python train.py --n_layer=12 --d_model=1024 --n_head=16 --n_kv_head=2 --head_dim=64 --d_mlp=4096 --vocab_size=16384 --activation="relu" --norm="layernorm" --norm_place="pre" --norm_eps=1e-05 --positions="learned" --qk_norm=false --attn_scale=0.125 --bias="all" --tie_embeddings=true --parallel_block=false --init="normal" --init_std_qkv=0.0169 --init_std_o=0.0209 --init_std_up=0.0241 --init_std_down=0.0241 --optimizer="muon_variant" --lr=0.01 --lr_mult_qkv=0.5 --beta1=0.95 --lr_head=0.00411 --grad_clip=1.0 --warmup_steps=200 --schedule="wsd" --decay_fraction=1.0 --decay_shape="linear" --final_lr_fraction=0.05 --batch_tokens=[65536, 131072, 262144] --seq_len=2048 --doc_mask=true --train_tokens=1029000000 --steps=7679 --dataset="wikipedia_en"
MLP neurons of a small language model. Each row is named by its layer, matrix (up: input weights) and neuron, and shows model dimensions 224-319. Each number is 50 + 12 x the weight over its row's rms, rounded and kept within 0 to 99.
A block is one neuron, or neurons of one layer that tend to fire together. Before each block is what it responds to, as a language model described it from the Wikipedia text at the highest values.

Responds to: Superlative scope prepositions. Prepositions or determiners right after a superlative or ordinal phrase that introduce its scope, such as "first opera in", "only school in", "largest in the".
L4.up501:47 51 68 41 36 44 59 76 49 51 59 42 64 40 54 38 58 44 20 41 24 56 58 62 47 59 38 38 60 46 41 34 34 35 47 67 53 40 49 51 43 44 61 78 37 48 61 59 54 50 52 17 46 34 47 48 39 42 37 59 31 55 62 38 44 66 62 70 60 50 58 50 61 66 52 32 67 38 37 60 32 58 37 95 72 46 42 49 44 46 33 50 39 60 49 58
L4.up697:15 47 46 52 21 66 31 38 42 63 69 28 53 35 49 52 59 46 56 61 53 39 79 64 25 50 60 56 41 39 53 38 62 38 31 52 41 45 39 48 18 56 58 55 48 68 39 35 31 64 40 43 38 52 64 59 36 46 66 41 64 43 56 51 48 41 33 59 54 79 65 51 42 61 68 36 64 60 59 57 42 37 50 50 59 53 48 61 56 51 41 50 46 52 54 58
L4.up1906:50 39 46 47 45 71 41 59 32 66 53 34 52 28 52 51 62 65 40 67 54 37 75 53 50 44 59 42 41 43 42 55 51 27 52 44 35 38 55 49 79 36 71 52 67 50 45 41 69 46 50 68 56 72 48 51 63 62 43 45 43 40 74 38 51 59 24 54 53 52 52 52 49 46 61 42 36 74 50 63 44 53 62 65 53 69 49 29 50 55 47 54 60 41 49 50
L4.up1953:63 20 65 80 67 55 62 53 48 62 46 58 45 57 50 40 57 47 37 58 24 46 44 50 54 43 52 62 65 51 36 49 65 50 62 54 60 51 64 49 50 32 61 52 27 48 36 49 44 32 50 54 31 59 50 60 55 57 76 65 54 46 79 59 39 37 49 77 38 54 50 31 46 72 47 41 49 58 60 52 43 34 60 52 68 46 44 61 34 64 44 48 53 43 36 52
L4.up1983:66 63 78 40 29 73 67 54 48 40 57 57 43 65 63 58 51 59 35 62 35 42 85 45 38 21 27 53 49 37 22 40 62 30 48 40 58 54 59 47 54 64 57 55 20 50 40 61 47 37 63 66 46 55 38 58 52 44 50 58 54 44 57 37 42 65 36 26 38 46 55 30 38 47 53 69 39 66 57 56 61 39 61 47 38 52 39 39 71 54 64 46 50 49 76 71
L4.up2393:43 48 50 64 39 65 41 61 38 59 61 59 38 52 70 28 62 62 58 42 37 38 59 72 66 48 42 51 47 45 46 56 60 68 58 58 51 51 59 53 61 48 71 54 34 62 53 47 49 34 53 21 43 60 49 54 34 59 44 58 56 45 56 61 48 36 54 55 47 44 49 26 41 68 39 56 46 44 39 40 72 44 58 69 58 38 53 39 45 46 38 49 61 52 44 44
L4.up3020:50 65 46 59 32 85 25 44 36 55 19 51 53 38 42 41 62 55 35 78 42 49 69 70 36 62 52 76 56 29 70 27 25 64 58 41 60 34 44 39 65 44 55 47 42 42 22 46 62 67 67 71 36 73 54 47 50 32 51 35 45 35 65 60 46 59 44 58 55 37 33 53 45 41 30 54 40 64 66 74 38 38 65 47 40 40 49 59 49 53 49 58 58 48 43 54
L4.up3529:34 46 45 67 30 60 60 57 37 44 29 34 41 54 53 54 65 62 35 57 18 59 48 36 33 48 55 50 34 46 59 69 60 23 40 48 43 60 38 24 47 42 39 54 41 53 59 45 18 35 53 55 57 43 53 62 41 59 65 49 20 42 48 51 57 59 37 44 44 53 60 31 37 47 56 32 49 52 49 59 52 68 49 82 48 48 23 45 42 50 52 60 76 39 49 51

Responds to: Function-word-like word endings. Final subword pieces that complete a longer word or name but are spelled like short function words, e.g. tum-or, viol-in, Epsil-on, Sheboyg-an.
L2.up417:38 64 45 49 55 51 31 60 44 41 65 47 52 24 37 42 35 52 60 40 36 60 52 51 63 53 46 53 54 41 55 58 48 54 53 46 41 43 33 47 42 44 15 44 77 56 51 56 62 41 33 49 57 55 71 26 63 35 59 62 47 37 43 57 59 46 49 47 37 41 30 16 62 47 30 52 78 46 48 54 45 50 43 58 35 42 55 47 58 45 58 45 70 36 47 46
L2.up1900:59 60 43 43 49 52 53 60 58 50 62 38 32 52 49 39 50 40 66 21 42 58 46 42 45 74 40 67 67 50 42 66 45 57 66 55 48 51 44 41 55 45 30 57 59 56 51 54 66 33 32 36 63 56 42 19 66 40 59 61 43 39 53 54 24 31 53 52 33 62 66 42 45 46 34 62 79 54 28 58 48 31 48 36 30 31 46 68 48 57 51 45 68 40 65 47
L2.up2263:56 53 47 53 68 47 41 42 55 23 75 47 64 47 52 54 29 47 59 42 31 40 53 32 59 42 47 67 49 56 69 66 53 54 43 49 36 41 28 40 65 49 53 52 75 73 36 73 33 48 37 56 41 43 68 32 56 36 53 62 41 43 38 52 61 56 41 33 32 53 52 16 44 40 55 58 67 54 64 48 46 32 64 54 34 36 47 55 49 39 46 44 76 53 36 30
L2.up2593:69 41 37 35 55 42 67 56 37 29 68 43 37 46 40 47 48 34 48 50 45 54 64 66 66 53 68 67 70 48 40 72 58 52 57 55 45 40 30 59 63 52 36 48 60 56 43 68 59 47 61 57 55 62 54 16 50 51 76 71 19 58 59 65 40 49 46 50 49 43 64 23 35 58 52 60 64 32 36 54 56 38 25 43 45 47 65 62 44 46 75 58 43 74 27 39

Responds to: Table column headers. Column-name cells in header rows of wiki tables (Album, Film, Candidate, Driver); also adverbs after was/is in prose (also, often, typically).
L4.up604:55 53 33 49 62 54 18 36 36 51 47 35 35 68 47 49 48 37 59 50 42 33 62 41 42 48 37 56 58 40 36 80 45 51 41 60 64 57 57 30 45 59 58 47 58 73 57 42 56 40 76 65 44 53 47 42 56 71 47 51 29 44 80 49 43 46 58 64 56 62 34 63 74 80 35 53 54 58 51 34 55 73 41 51 33 46 59 48 46 24 73 46 44 65 53 74
L4.up1289:52 84 41 63 56 52 34 58 44 51 60 35 41 55 69 37 56 62 61 47 49 12 42 43 41 42 66 49 55 48 37 81 59 48 47 22 57 46 65 39 54 49 60 43 54 42 39 33 44 41 37 48 54 45 56 37 57 52 52 45 61 54 47 62 42 47 56 58 59 38 54 33 59 65 30 42 37 51 55 50 67 58 42 41 46 69 34 51 44 53 52 43 26 47 68 52
L4.up1528:71 50 43 43 59 47 56 64 68 52 41 75 31 51 75 49 55 47 32 53 64 54 54 53 75 63 53 62 54 41 40 62 39 29 41 31 51 76 34 36 69 51 66 64 54 42 44 70 31 68 59 55 47 64 60 38 23 42 60 22 61 58 64 85 60 32 36 47 50 64 50 33 46 56 46 30 58 55 69 49 40 50 57 54 49 46 53 63 45 53 42 32 57 54 43 48
L4.up2178:53 42 53 57 54 37 34 59 31 42 43 39 37 44 58 49 47 45 54 60 50 68 54 44 37 53 43 38 62 41 30 25 20 44 60 39 63 57 55 56 47 53 88 49 28 64 58 50 66 63 45 37 43 37 55 53 53 67 42 75 50 46 44 33 62 42 45 59 39 37 46 42 48 42 55 30 64 71 24 56 60 53 57 69 49 41 53 56 50 47 69 72 24 47 76 62
L4.up3106:46 45 64 41 46 49 56 51 53 15 58 60 42 43 66 61 35 39 50 62 45 21 35 50 81 41 66 43 37 42 62 46 68 33 28 48 57 69 31 38 40 35 36 76 44 60 41 45 54 60 77 46 64 29 66 47 54 63 59 56 40 23 58 37 58 46 35 40 46 62 46 69 52 45 54 49 53 61 49 40 51 60 35 44 50 75 47 25 41 50 27 32 70 54 49 52
L4.up3407:57 59 31 64 46 28 49 36 38 46 42 67 44 60 65 73 44 43 36 52 40 44 64 60 89 38 64 56 50 70 61 42 39 55 30 34 64 72 63 56 39 51 41 66 45 71 38 68 58 44 49 44 56 33 44 42 45 77 48 54 38 58 42 42 57 37 54 35 68 54 42 49 69 56 49 52 55 39 66 42 45 27 35 71 52 54 67 49 55 46 33 36 44 67 38 44
L4.up3710:53 68 41 46 44 49 48 54 32 58 54 62 51 45 80 56 54 42 44 65 54 37 62 62 56 36 97 50 32 62 37 35 31 37 06 42 41 54 69 42 69 56 38 50 39 45 49 51 47 28 47 44 59 27 29 47 50 49 33 48 47 61 54 51 41 41 51 18 38 44 43 45 66 42 46 39 55 46 49 46 43 50 29 63 46 41 49 50 61 58 46 18 56 52 29 69
L4.up3961:36 71 58 66 50 44 39 36 36 40 61 37 60 53 44 51 62 61 76 37 43 43 58 57 79 35 33 71 58 38 48 64 43 51 61 72 44 69 87 47 44 57 31 52 44 59 66 55 47 47 43 28 55 30 53 32 42 49 42 70 46 37 52 48 36 40 47 37 53 50 51 61 35 54 18 56 46 55 34 63 57 42 66 52 53 49 51 58 50 23 28 52 57 57 46 36

Responds to: Preposition "in". The preposition "in" introducing a location, domain or scope phrase after a noun or verb, as in the only vessel in the Coast Guard, remained in the cabinet, reigned in Spain.
L6.up1707:54 40 64 51 40 47 40 35 43 39 48 62 51 49 41 45 48 42 38 48 37 51 55 30 50 45 49 69 50 77 49 51 44 58 39 66 51 59 46 57 52 51 33 73 40 41 51 53 52 68 53 80 60 45 75 40 39 52 43 52 50 51 48 37 35 38 64 42 43 60 55 53 58 43 65 39 69 37 30 32 42 70 32 76 49 44 48 59 72 36 71 59 35 44 80 57
L6.up3342:59 67 39 46 43 58 55 56 49 59 51 47 42 42 36 33 58 49 54 42 39 56 44 50 43 44 46 55 70 90 57 27 52 45 51 63 81 50 59 46 63 61 50 41 57 60 61 54 58 07 48 58 54 34 51 62 71 17 53 51 49 65 40 52 47 50 47 54 68 56 36 43 29 50 60 57 45 52 49 67 67 51 47 39 36 44 32 57 54 60 47 60 61 55 56 51

Responds to: Table header cells. Column names and pipe separators in the header row of Wikipedia tables, mostly the later columns, such as Ref, Bronze, High points, %.
L2.up2116:64 58 41 29 37 54 63 42 27 46 43 62 38 55 57 52 44 63 45 50 43 45 53 54 56 76 42 29 67 44 54 27 55 66 37 32 37 54 38 37 47 57 52 55 57 43 32 41 59 44 74 27 55 61 54 60 57 36 57 58 55 49 71 36 38 41 37 49 60 71 59 59 69 63 39 58 47 50 66 44 54 53 58 27 41 60 46 53 60 41 31 33 48 44 54 37
L2.up2317:53 45 44 59 34 51 41 47 50 57 39 41 53 50 55 56 70 39 44 26 51 52 48 53 61 43 47 53 35 56 43 07 54 64 40 55 57 64 66 54 40 53 43 63 55 61 43 44 50 49 71 52 57 54 49 59 63 62 54 61 69 34 72 33 52 73 35 69 53 59 64 57 28 57 65 41 36 33 70 45 24 38 43 53 46 46 34 53 57 37 33 50 32 63 28 57
L2.up2816:55 57 35 33 44 56 52 48 58 43 68 72 63 50 49 55 65 31 46 41 33 32 71 54 54 47 49 42 40 71 50 22 33 52 37 40 59 46 76 70 47 40 64 55 52 49 42 42 39 51 45 55 60 43 34 53 38 43 43 64 39 55 46 52 62 46 56 51 61 56 51 49 44 62 64 52 45 41 57 54 33 42 76 54 41 59 34 62 55 52 35 34 25 42 66 44
L2.up2823:50 46 50 45 51 71 47 48 60 17 41 34 57 44 58 49 47 43 57 45 44 37 53 45 54 45 62 61 55 67 38 47 36 37 37 30 41 46 58 48 48 32 65 50 47 59 56 59 53 34 55 54 58 48 46 60 34 46 34 34 44 68 45 36 41 34 33 37 58 65 48 48 46 39 30 44 47 46 40 61 42 47 59 43 56 49 49 30 46 41 36 36 42 51 46 58

Responds to: Academic field name prediction. Prepositions, articles, colons and partial words just before an academic or professional field is named, as in degree in, Fields:, studies in archae-.
L6.up1327:49 36 42 45 47 34 31 54 61 24 50 66 54 38 34 42 64 16 32 40 50 68 34 64 76 65 30 77 44 32 35 64 45 30 43 60 45 44 46 62 51 64 54 65 41 52 44 77 48 44 43 22 41 24 51 53 49 44 57 61 58 63 40 42 44 49 54 30 54 48 69 39 55 67 45 57 67 34 56 24 36 39 42 53 45 53 69 33 35 63 44 58 42 59 38 55
L6.up3168:45 26 60 51 41 53 08 49 57 51 40 59 42 45 53 54 49 21 69 49 47 59 58 55 23 52 51 54 58 47 43 72 62 44 44 58 42 43 55 51 69 15 55 42 56 53 60 56 24 49 34 56 56 31 36 55 45 61 46 54 57 46 22 53 31 47 47 32 64 45 56 60 52 43 46 40 51 58 66 48 48 53 43 51 52 66 61 52 65 61 54 56 52 62 49 69

Responds to: Final piece of names. Final subword piece completing a multi-token proper name used as a modifier before a noun, e.g. Leeuw-en theorem, Sakhal-in fishing, Fent-on and.
L4.up1393:57 42 60 44 56 60 53 38 51 58 46 69 55 62 79 32 37 58 58 61 38 43 57 52 36 51 39 67 44 48 67 38 40 52 68 61 55 43 26 27 76 75 19 49 48 45 51 57 71 46 48 40 44 31 62 61 36 30 52 46 69 43 52 30 51 44 57 39 40 27 55 36 57 70 38 58 47 81 44 31 40 26 34 84 53 66 52 51 61 36 48 49 47 47 62 36
L4.up1960:69 55 50 72 45 51 55 48 35 37 36 45 53 57 50 54 44 66 57 49 38 35 42 58 51 52 28 64 37 35 46 48 46 71 62 65 50 17 49 52 80 72 62 54 52 69 51 58 28 18 56 30 48 43 64 43 61 44 42 37 81 46 65 32 64 48 42 44 80 51 34 38 67 67 49 62 53 69 23 32 44 40 58 49 45 61 34 57 39 50 58 41 33 43 49 49
L4.up2156:50 67 31 48 34 49 27 37 47 61 49 60 51 40 44 57 60 45 49 59 48 49 51 64 71 38 32 60 43 39 62 36 45 46 27 48 44 35 49 49 58 65 55 28 56 37 42 47 54 35 66 29 46 48 46 48 59 60 51 57 54 48 66 55 50 54 52 33 20 52 53 55 43 71 37 73 42 76 39 52 44 43 76 31 55 60 64 57 41 37 37 24 34 50 60 76
L4.up2298:52 43 41 53 60 44 54 46 26 41 28 55 55 61 60 50 35 60 47 61 53 42 56 28 59 49 30 80 55 56 82 62 45 57 51 55 51 31 47 52 58 70 56 48 68 42 50 49 33 32 60 38 15 57 64 34 51 53 52 61 77 50 44 35 42 45 59 35 32 48 48 52 42 74 39 56 51 60 61 40 58 54 54 47 58 54 51 61 44 70 39 55 16 53 49 72
L4.up2644:40 58 36 51 35 43 58 51 33 42 36 75 45 48 53 51 43 57 38 60 42 56 52 48 43 57 46 64 55 60 55 62 21 27 52 52 41 45 44 45 45 57 36 38 47 44 39 46 50 64 72 47 36 39 41 58 58 61 47 55 59 39 68 37 55 30 58 30 41 70 51 47 35 50 45 59 19 55 43 52 27 61 44 66 65 43 81 52 42 39 46 56 57 39 57 41
L4.up2879:37 36 56 67 49 41 56 75 50 56 26 72 41 53 36 35 51 50 29 58 36 39 41 36 36 39 45 38 44 52 47 54 45 48 26 55 52 51 32 34 44 32 64 55 39 63 79 57 37 44 43 44 38 54 38 49 45 36 44 31 64 55 58 35 18 49 53 40 47 77 32 58 50 70 44 57 50 59 58 64 45 45 70 39 66 44 61 50 48 33 39 59 35 44 72 59
L4.up3511:52 66 43 55 58 42 50 30 43 35 72 72 55 73 61 72 57 62 40 47 48 32 64 71 31 43 62 38 57 39 49 35 54 60 18 52 36 50 34 54 68 82 44 51 41 46 54 64 42 46 44 51 14 28 40 44 75 55 58 58 36 44 38 49 59 37 65 62 35 65 59 29 58 45 42 52 34 46 60 59 30 56 61 31 66 34 63 67 64 60 31 51 66 46 32 56
L4.up3535:17 50 38 40 72 39 48 35 68 54 48 66 38 61 63 43 45 33 27 66 31 53 59 57 59 54 33 40 31 57 42 71 66 67 52 55 35 50 72 48 49 58 53 22 33 59 59 57 55 51 65 37 52 38 50 72 40 54 51 63 16 72 58 57 58 57 60 61 37 62 61 53 64 61 55 61 58 61 52 56 41 47 41 43 60 73 58 54 69 31 73 50 45 64 77 66

Responds to: Ordinal milestone phrases. Nouns completing "first/only/last/nth ___" milestone phrases, e.g. "first time", "first since", "only player", plus award category words like "Best Performance".
L2.up3047:52 39 26 51 44 66 32 62 35 45 43 45 56 63 47 45 51 61 35 49 17 31 30 39 46 58 62 65 75 47 56 52 59 40 54 65 65 34 50 61 44 57 47 61 46 51 38 58 32 57 62 32 50 51 29 42 57 48 62 54 60 54 70 43 64 59 50 50 66 55 46 42 32 46 51 37 40 33 40 35 41 39 59 52 82 41 63 39 54 35 51 46 38 63 81 30
L2.up3386:55 49 84 67 46 58 56 58 50 51 67 28 53 52 40 27 66 57 40 65 25 60 50 55 33 41 50 63 56 54 32 51 46 57 36 64 59 34 55 50 55 36 57 55 58 43 23 53 57 49 62 29 56 36 62 63 55 52 66 50 40 31 53 48 31 38 27 50 48 65 30 34 31 55 56 55 53 53 46 53 57 52 37 59 59 31 48 43 62 45 71 51 65 34 38 54
L2.up3527:41 49 48 53 43 69 34 61 39 55 62 50 55 68 66 29 67 51 58 43 47 31 59 54 65 47 42 54 39 60 25 49 62 61 40 73 47 48 60 57 38 82 37 32 30 45 36 80 63 46 70 53 39 63 43 56 51 53 34 60 67 49 34 61 33 59 48 51 51 46 66 56 60 58 55 43 60 56 59 57 44 32 55 52 49 46 47 42 57 61 41 54 39 52 53 32
L2.up4044:45 62 40 36 38 53 47 35 46 57 55 45 34 41 18 46 53 45 52 56 46 48 41 40 52 19 40 46 61 40 45 38 56 46 24 39 42 56 55 52 38 47 63 38 67 63 35 47 35 34 50 46 62 56 39 45 56 55 53 63 38 49 45 53 47 56 55 58 61 64 35 41 21 33 31 51 43 62 52 43 66 32 62 61 42 36 52 53 46 41 49 42 51 63 40 53

Responds to: Table header separators. Column separators such as | in the header rows of Wikipedia tables (Year | Title | Role), plus list dashes and colons opening infobox fields (- Height:).
L6.up1253:64 73 39 66 47 58 33 36 35 51 56 56 53 86 44 21 57 48 62 50 60 71 52 43 72 43 30 69 42 74 46 61 51 56 55 36 64 63 65 54 57 78 49 42 41 67 43 53 56 38 49 54 55 39 51 38 49 51 49 42 51 79 63 43 25 55 68 35 76 59 49 91 56 65 40 55 39 63 27 43 35 39 37 55 51 45 56 57 37 48 31 45 47 50 56 44
L6.up3694:49 57 53 55 56 48 32 52 45 64 52 47 32 60 30 48 42 31 28 51 42 33 53 60 61 63 35 41 36 55 37 68 62 48 37 25 58 46 58 52 64 41 29 70 45 44 57 51 36 47 29 24 40 42 43 38 48 53 61 50 55 68 41 59 29 43 51 30 56 58 52 56 44 57 49 40 46 42 65 39 57 43 31 44 69 58 44 53 47 46 37 48 49 52 60 56

Responds to: Connectors after numbers. Function words and percent signs right after a number or percentage, such as "from" in "6.1% from two or more races", "to" in "from 1975 to 1977", and "%" in census and election figures.
L2.up1869:65 49 46 56 58 53 53 30 27 46 54 55 54 44 23 37 47 64 83 50 31 79 47 51 46 47 46 53 49 45 51 70 57 51 45 48 67 55 68 33 48 56 41 53 41 53 85 54 53 67 40 49 50 49 26 54 52 64 57 52 62 39 49 73 57 31 33 41 48 56 54 45 52 45 21 50 62 44 62 57 48 63 30 52 56 61 59 65 72 39 53 46 64 62 89 54
L2.up3014:53 55 35 66 55 44 46 44 36 48 57 62 43 42 57 43 66 55 48 46 53 39 56 62 64 53 59 44 63 45 59 65 29 58 65 34 43 58 35 43 60 45 45 55 34 43 46 32 58 69 49 53 43 57 54 43 38 34 27 33 24 35 42 35 64 53 37 41 43 46 70 56 57 49 52 47 38 33 63 28 76 50 23 39 44 46 73 51 58 49 61 55 67 43 44 47
L2.up3020:62 38 60 60 25 48 61 65 41 50 66 53 64 45 34 59 77 49 53 50 77 62 52 54 20 54 46 58 44 40 51 44 39 43 42 63 60 43 40 52 46 51 40 51 41 63 46 52 54 49 53 30 51 50 58 45 50 86 53 33 38 38 55 52 55 46 67 54 55 73 67 48 48 49 56 63 52 29 54 52 63 26 52 49 33 55 42 47 41 44 69 46 53 51 56 41
L2.up3564:48 28 34 51 55 47 28 31 28 47 70 42 53 59 49 36 59 58 49 45 28 52 69 55 41 36 44 40 41 42 67 70 18 68 39 58 56 45 55 72 48 53 55 53 47 56 63 36 29 66 59 28 53 44 49 51 59 52 43 65 40 61 45 49 62 31 37 68 43 51 62 73 46 56 43 42 41 29 55 48 54 42 39 64 31 68 67 59 47 47 62 84 52 45 47 75

Responds to: Word-final piece completion. Last piece of an acronym, abbreviation or rare name split into pieces, often a capital letter, e.g. NKV-D, OCL-C, RNZ-AF, Springste-en.
L6.up189:39 49 41 35 62 35 38 74 65 56 32 41 48 59 49 34 63 77 56 32 38 49 65 71 61 55 62 36 63 56 56 52 39 43 44 50 54 62 56 55 40 59 49 53 49 59 61 25 40 32 39 48 26 59 62 67 31 50 43 48 69 51 34 52 44 43 62 44 58 62 46 54 43 61 51 49 32 68 61 37 51 58 41 27 48 59 33 33 43 50 48 48 40 51 66 68
L6.up1422:43 57 72 34 75 59 65 55 30 47 54 32 46 52 44 56 42 41 28 49 53 42 52 60 44 66 70 38 40 51 56 49 37 51 46 56 47 66 53 52 31 53 53 33 37 60 65 37 41 70 58 47 64 58 52 55 51 53 53 64 65 42 37 53 38 39 52 58 55 45 42 43 51 66 31 58 51 48 36 35 42 43 30 45 44 59 52 31 42 72 52 46 35 37 31 69